MLP neurons of a small language model. Each row is named by its layer, matrix (gate and up: input weights; down: output weights) and neuron, and shows model dimensions 176-367. Each number is 500 + 25 x the weight over its row's rms, rounded and kept within 0 to 999. Numbers have three digits each. A neuron's up and down rows have the sign that makes its largest values positive.
After each neuron's rows, "fires after" lists the tokens most often just before its 100 highest values on Wikipedia text that the model never trained on.

L4.gate1028:524537495490469473488522495508539456490490488528456500489527484517447492516494529482519491489501483523497498491529513490540451494475516465481472469488513501512437481496507481518480512465499518505464501456529515484509478498497469532497494502482509504525468446511515506499493508470483539511487496501496542534464530523481498478527469511480495480517493505524536525458485475487490500474493475514513499496479505467484562477462499499501507489450494487510528520469498555468525466468474442488507515522519536491540459497485497512527523512497496567516468489495502534526503474508471501521
L4.up1028:512482488503474526421472510541501493499565506503490495474534487519503456473489466514518476521459499532495523512530488472480499522507484541541502529469467531550510493495513468507491480489514498548555484513506496530560450499485521482471471494503481534521494477486545464528498484504547503510501477494491414522494476496480515493507475490527495460522486534458499557502491459451509512498478465536494534472529535502509507523514507487461534502479496473487455519476495477498514497512491449517506472478522496478484518482482450472485516547509491521490488472517498527461519520499505494469
L4.down1028:478501532506492531536446538535505501501523476522479544491478463489509500482527471474525540514517472488507526523528483496486517478523559470512509471544483521504526523496481455460503561516503471511509462524507524453481524543485559526472499510470442513487542482525458502497478488529515492502494490475500499508537494513492482500468519504533507524551490482500488524464501506481493521520468489510515488495461477498482552534551481505463539528509534550502485472507498464508502523501546472492487518468495526476455508516509503474502480483490538523479474508513490502493470530530535505499
fires after: ",", " and", " but"

L4.gate207:477474454491516513474479495492492478477494493477509465522495511492495498495546489482489497524464511452524479491535466514528486575489499499472478490502518520497521475499511493492504499466481511395480450485499525489512492481526524504500501468459457490490520440545583504516503512509492547554525491472467475504506526467499484518511479540540530483515498503499485502506566476502497459508492469498521517489507466463520457460485505473517479486492482478513451502504486513521502489500518511505513463540480477510498504475553495498494467496486525512529524494539502496524508514513474478552
L4.up207:513504549507508457518510492506509478536512508525496503494533479496499493463515478477537506504491516470493478473488543459498499550531489532492463505525518547502503453475499536494460495483510517468464507524471474525491516525482508529498467478513504472506472470544523526497474448533542485517514488503501476486478507526478486481523512512486519493461491527525504507522520520530488463514510515527501477504522435494455499464435467527535476516485504491532482464505527522460507488508504458482521498508545565507414505542523503491520510507520525453521549494471498495462465466517529457488
L4.down207:486572517535516539480509452470490533500494508500494559484488510530507489502497498540480480540503516466435464515479571519474483489478489454548476491490473522509476543525493494511507552522541511494474569512521497505482481540491516492495481491496533511495460528529497483507502478502492506490519527510489486465537497474467510473487537475466462496524546505510496470551473510507534536517474508455463479541488500516530469511491510487553506488487464552508478523486504485535573510476482520468494461503527505475489480539468493515459490529478520532477457533474483519519515528479524524496
fires after: " as", " As"

L4.gate1007:479482545503510490513458488485489484521490547526458487474548562504505512498533493507513507504500495503514481530518514530517505494484549481504507482471528501502462554497519512486475511482458530494471522487486482497512510527514530467494457523516501504533529535493507519491463531527478486508492485549478470515473509482505491515491524533564563480482510497510507455499515472534501482491491502500472469532511477485524525490478537534497501489474498497488511494511475512463498475470480516509504496516520470537480504492531464490508489455476528515505497534501483473457512460491478517553
L4.up1007:488453476492521498553478461542445492482494492490499506531502519459480507503465520530501528480482503507480471493513486512456511547481484500537515465501520472465544503470485521530478524517517534451470477489517469478517500514457524500466484507504485509477543491518470439493495499454489517484504495497499521504514474512523529523515495511495505541524486496481516484513522529489516461490513508499476471546507540464490513465497469515510516509479523496479524515508450500476504510502489496529497514547499508481471523532487479507512469451515496532490474512473484494456503513500534530487
L4.down1007:504504557504464554515518514507485510550516543531499474502505510518524471499506499532467486511518526533545502481466545491537481548517531516502489510539501527483490503498494508494547525503499515519478502511483501460499500525543502516514494495505531484511473516496481562478526544515458461480487475559518492500499501502477478509510502501500525510483526469516481463527464483514531494492478472448492537511494502483451484478483547494526486533479546539493498509518439524470560502477467498488525529525494486507539526495498453444475480490495501450491529523493494498471528512522459471482
fires after: " to", " and", " a", " S", " in", " be"

L4.gate168:509521476490501529510531503555500488462514501502511521515462524502516515552511500498472517494496512521491512506460509512528475508515528534545497506471463498515461480497488509488500496520523533507479502501474475507498478497497502451520512490481492486482492512523458508498521533514501457468456525473513492523541504487512483500540522550516475536508486503478482521482483516519505478490522504548499524460447480505489520498446467499485514512510501508508466498524531522503486480460491531512516456495545521488538539464458485487533498480509503472479503501510547497555456517512501510503
L4.up168:506491489473487510497454469521556521465524471502469507499463494522509506538516477507446506481486567505514528514464477501496509530467501511525474551517470510478505514514517529521513461494499547532502462476466488502490525482525508524510524511498494510493500537506504505456502529527474480476502493517520524495506484538507489474475517509476531519499537507500457471514510470508483508471514516483453492463498455521522518516496515526485508490522531527538517460505516523502497473510492519506530497486539528518520529462494481495543490522528467475466577510514471520532494483469463516535
L4.down168:531472490516490505483500536539510500497529454525466520496507462496476527499492498484461480523520525505526523495464497467498547507508492479451542498518474480449471530498522529493483461512492514550461514467506482503535477487503557523519470510589466515488500498508521524470485537518476506469508500512515532510474506509472518470478552551480510501476506506518508463509511495509477516474508442493510491449511490537511497493539485474482523488509514509498529508504500465503528511536530566479485500458550509476542456474489524524571517474469499442461539459516456476513480487509480500502
fires after: " the"

L4.gate2232:509499529512505486465519507476521525501480518495517436494502517474504491534492481501508481512500511545491487503506500471528481486474516527505529507479525463495533521560521485488481485515463475485530498478518508467498509494456444476442511477477494481528465460499485484530511485478527475541535488516501487465451535492494516513522465512510530522515508525488478514524453511499501515544494486514523505489485538521526471496514492513482466503477476501494492478437502521478430506524535504494537451524506475472506469498538502497511524551498507474479489491504480477542477490498525501454
L4.up2232:486525499524506468490476544496524523525487478486491444494502496506495510524519495538478487523493452458485444506463498481546490470495467508468495500483525498522525490461512477499524472494477496528496521506510474494466479508492524482505498479501472496515533462529528495534476503499506486519555533454543488512457544459485487547458516496482501451503537485504533482511449519502518488477520467509519511511525562517498493525536524495536512452481524501542446511497540506486471505513477478479511503538531496505528491516531539495513476490461496494470492519498529521475471487474447541494
L4.down2232:500537507461504534494502519453515527509494509489500509481536500488511511469519512533503483518523512542483481536496502483507488451494527489501516493520513487507519538517455494511507482480486498463499448485439478474511480521488508535494505486503583491491569469514498537524465506484480515465533509506490522531474543477524509482478529507477483526547504488465543506498531516550520467504472486530561471511470475448501463504487506489497511526499518506510503527510504482507525492525501477538490465484524531473468470489539492543516462491525497513524512533457498534481480488497506503499
fires after: " the", "-"

L4.gate654:510516474518518501481526528496499488463495497491515517474477497446493516464502520553530538482467489463525495488479503525490487488517534445500515491522509530476532519445486449518486489496495554552482524434457514471482486478470487513530535507459480477489520504498503475542515515516484507509475500493487522511514523539487496502512493488537480546516461505482502516519491488542536492471475501523493475544535504480518526492520486462480474476503476532475443507518510498528497500501492509496515472502547499517531501457519449499474521552467496493513509519519470537496525460496494491541
L4.up654:491488489514496537473522501501493500483458491525478526489523485478469507464484479520501507461488504505504494500497487480516470533461509524485507501527501490507536487456496506532523513505517500508537497501491471519544442487479476540491470523488508454528499504490493504514533505522488509488545509525519512480489477452484525550446507485534526544509536521517448509507501478497514523488488563506488505501504511489543537477507489512511519469486521481448534473508510545464519489504496455471522480455502466503486484502518469515515527536482510502447462488527499545479485528485485525508
L4.down654:510512503507473469501487473474507452535481543461515466490492489547514507559502477521470509510518509498495513506485535499481523468523491529505475529486485479529503481503479459483492490474491481511476492509490526458477492533502507508501509527506510531518496535470469518523490487521525456507497508483498496496527455471463488488476450512452506498461523478454481550458499523474535464512479508498498539498486564533492533482529514513507519518489500464499538511444498516506480504528451491468506492522522501472496449525482490487490496447588489507514504498460515499504495515476494512485
fires after: " there", " of", " San", " There", "There", " Los"

L4.gate977:498512469522535481488507584509488516485524497498491477494478511468509461474501477505448495497540481422484509521490516493461524540489513530468544500479488490501507467471534491531496481448493513480464522491474515487538501484482499524490527477480528495487495507474525489503513520527465490536508508540502505479474467505458488520485494546458502489480485492527500505498488467502455506546493543507471454519552550488530509515493544484500485500529543518466534486483513509508463520469495446492485492482485496489503489487534490525518513505475524512464510542505505512489512443524500495550
L4.up977:491536499474465429530536458498489462486470523501505513476508492507472489470505451501475481502499495479498478492527445521482490543475478504523476491473489488536503546484503486508469465484490486500485511456507513496467510507489474525477489499505547497481527448489487515486479533495535545505514523476500507474535493467551467500481457518511505476529465502503488490484509499507458473511533509480501499472510489496527458506548520507554468456474526489510481519539496455495530454479479490517518508483487500514481504478588541497506510512489492528466467534499471527451444546560508476498
L4.down977:508520481516538505509491506517483535450525498515483477502498526492507479543483528533443495488496499524568530510466489492530513479507521479462509490507529541468498508527502516547535521492540463461530535504513504486544518474516510530450472526532518544526514458523499490495474533526464492510479518467490493442496476500433464492449501520496493478494526524545492515493584469523489508515491504502504537436500509512497530519514491491476502531529503562493511493511527497481488483526525522513529433498529479533475471487520522508520518482527510496512455550452520502500478509518510500500
fires after: " the", " that", " who", " same", " this"

L4.gate982:480493544524491542479500521506481513525474442472505500576487485506437487501507488519474522486526494494439487520515487506510459495513539510515533518515516486510478516478520491533493510497487497508510476508512492481500461497519527449475537521481459561505476535513459457533467501466517470470483518481483453485503500483461529484477478492491543515484455463481470498453506456520506543466549477496496498532504472517557518481538548488491519480477496504483519503492493476512446513419518540475467460466471516521509512489486518496529521487508496477448474535504500481496483473494503531477
L4.up982:505512492493490482505507546512517515510537496564512470481520462468517515496489500512466488494479531479496549492507487465499501500502479520505473495506468526494503506516499481470490461507484513503519561529507516507487514500508497518519523505498543525488492490454504511509544542508534518501565501439508490498497544463504495518505496518511476505486475521483487510497497523437495521525441523495538480488493525492535513520500472452530490514495472554501505482487507516471512499536530453515547475533483451481456485487481495444494530462546459487537507502519490513515484473485485519516
L4.down982:490541517502485467461504496555516482468515484528531552526508505523508462480459525525472494470500510510554520489476497494493540507518508486500511473496495535512495478567496511516499540531473460484541537532536513481464438523492488491472503474488467501505504469483453498548465511535503501521508559520489487487513523499503526489495520453529540491494481500468446527497514465510482517503479507486500468519501524528458497493547495465512451468448483498539533503444487523518464473501492461551488496556530506542519495484512534471476549483583517509474522507481469464513503486456530530433
fires after: " the", " and"

L4.gate1838:548488505479496505528492490487490495492520464487457481461508516484462511462475488447529492468522494528519437487474474501488505469488512504499516484481552474511469549557497476498514470497496468491483505519541522490546531515537481499484536471510520505464475458508527507478487458503490520483509501462516507494499489499471535493486476505516507550486455448504524523490535517496455501506520501529523520480523551497497506486471490504505502502470535530458502544491460500461485523523497477485513480506499514515509516498461481528534512494453501482474490507523479490541519512499474520506
L4.up1838:523518494497504504506518506528500490447483520530494521485492511500516525462480491507485436486495535505482459510500522499510526450505509520495573475475517475480427530554496452516484483496503508487496503486459494531523482532495542490465550499526523520485514466533513522497529509506520488488491494461509499476475500524489480488491497499530520499507507528490464467486497555504486515573443495520494480479437459454524473516512487470508534519518504534527483511513487531472473488468484456551496502518503496542482496475523488544509470508510484485499505519495489510512516514477497527503
L4.down1838:508470500462457505506463494510483495462532513478494505518528538475504502474520513543493497514494526460489467487476548489481518435491535501486503463453511505485485518462477471514519529531489506492500486451502465531528502543495520458506527424495469487492493517528503514512458493472534578498478465462483478547482506492498548498516503505510468504488489496511488493431526526503502484493467504512505509473539478481476498472542476494509528442471538496494499519470456504505452516458506496483476488520464480536464487499519553508498467509524507492469485505528526535483520508498509538518
fires after: " the", " in", " No"

L4.gate1834:537469469484537494505496520501459486523440558505467513518509490512507466502536496510494488488509482462482475484554495493489480541489542504521520492477531464458523485512486530480462513494468524523532530491487504528507516492518519482505438473508464508487483516482467496531520535514473511515481560532505518455513497494480522509524515472486521538512510519458478500555530517485497495504483512487515492505456519489525483484516460503500495438469495469486538476455523511446457471473473522512513499468522496446507504475471532481512522517471506516520507501514511469487537516506480472510
L4.up1834:534510507523507467545533555541514488499492530482535496500533517519465463509458521511514529516540483491545509497487488503532518503483516548458490505503505508464526501483477491529500467513493511513496532491495466499477523514491513510552484530500507541515524496516488491493502552539515489479478505479512549494535525532495481529485462519481519489531456511462459464521501496482474510470512463512517549501519501537511538484507486491469459541478517496503485523516450546447504501495486518534539544501508505483514513459538487437516458499518483447512510499514475504471472504508465489516
L4.down1834:511497480516494525532460503517471482488526506521510486498502515484508494520500502476484519480483477499572461475486500473526572498471505529500480542509486509503520495507511516529505449479497490499541467530456507492491498507508492533515488522523506522509496517470504469500483513524495494469477495497484511499492561520496513502497474522496520499457528497510511514508501489460476535500494481506483565511513499493519512482509491493504546481479465516492502518499483499527473489493497505559487542459491488477534502512469452487478488473484477469481540511519474521551475481557460476503
fires after: "\n", " to", " has"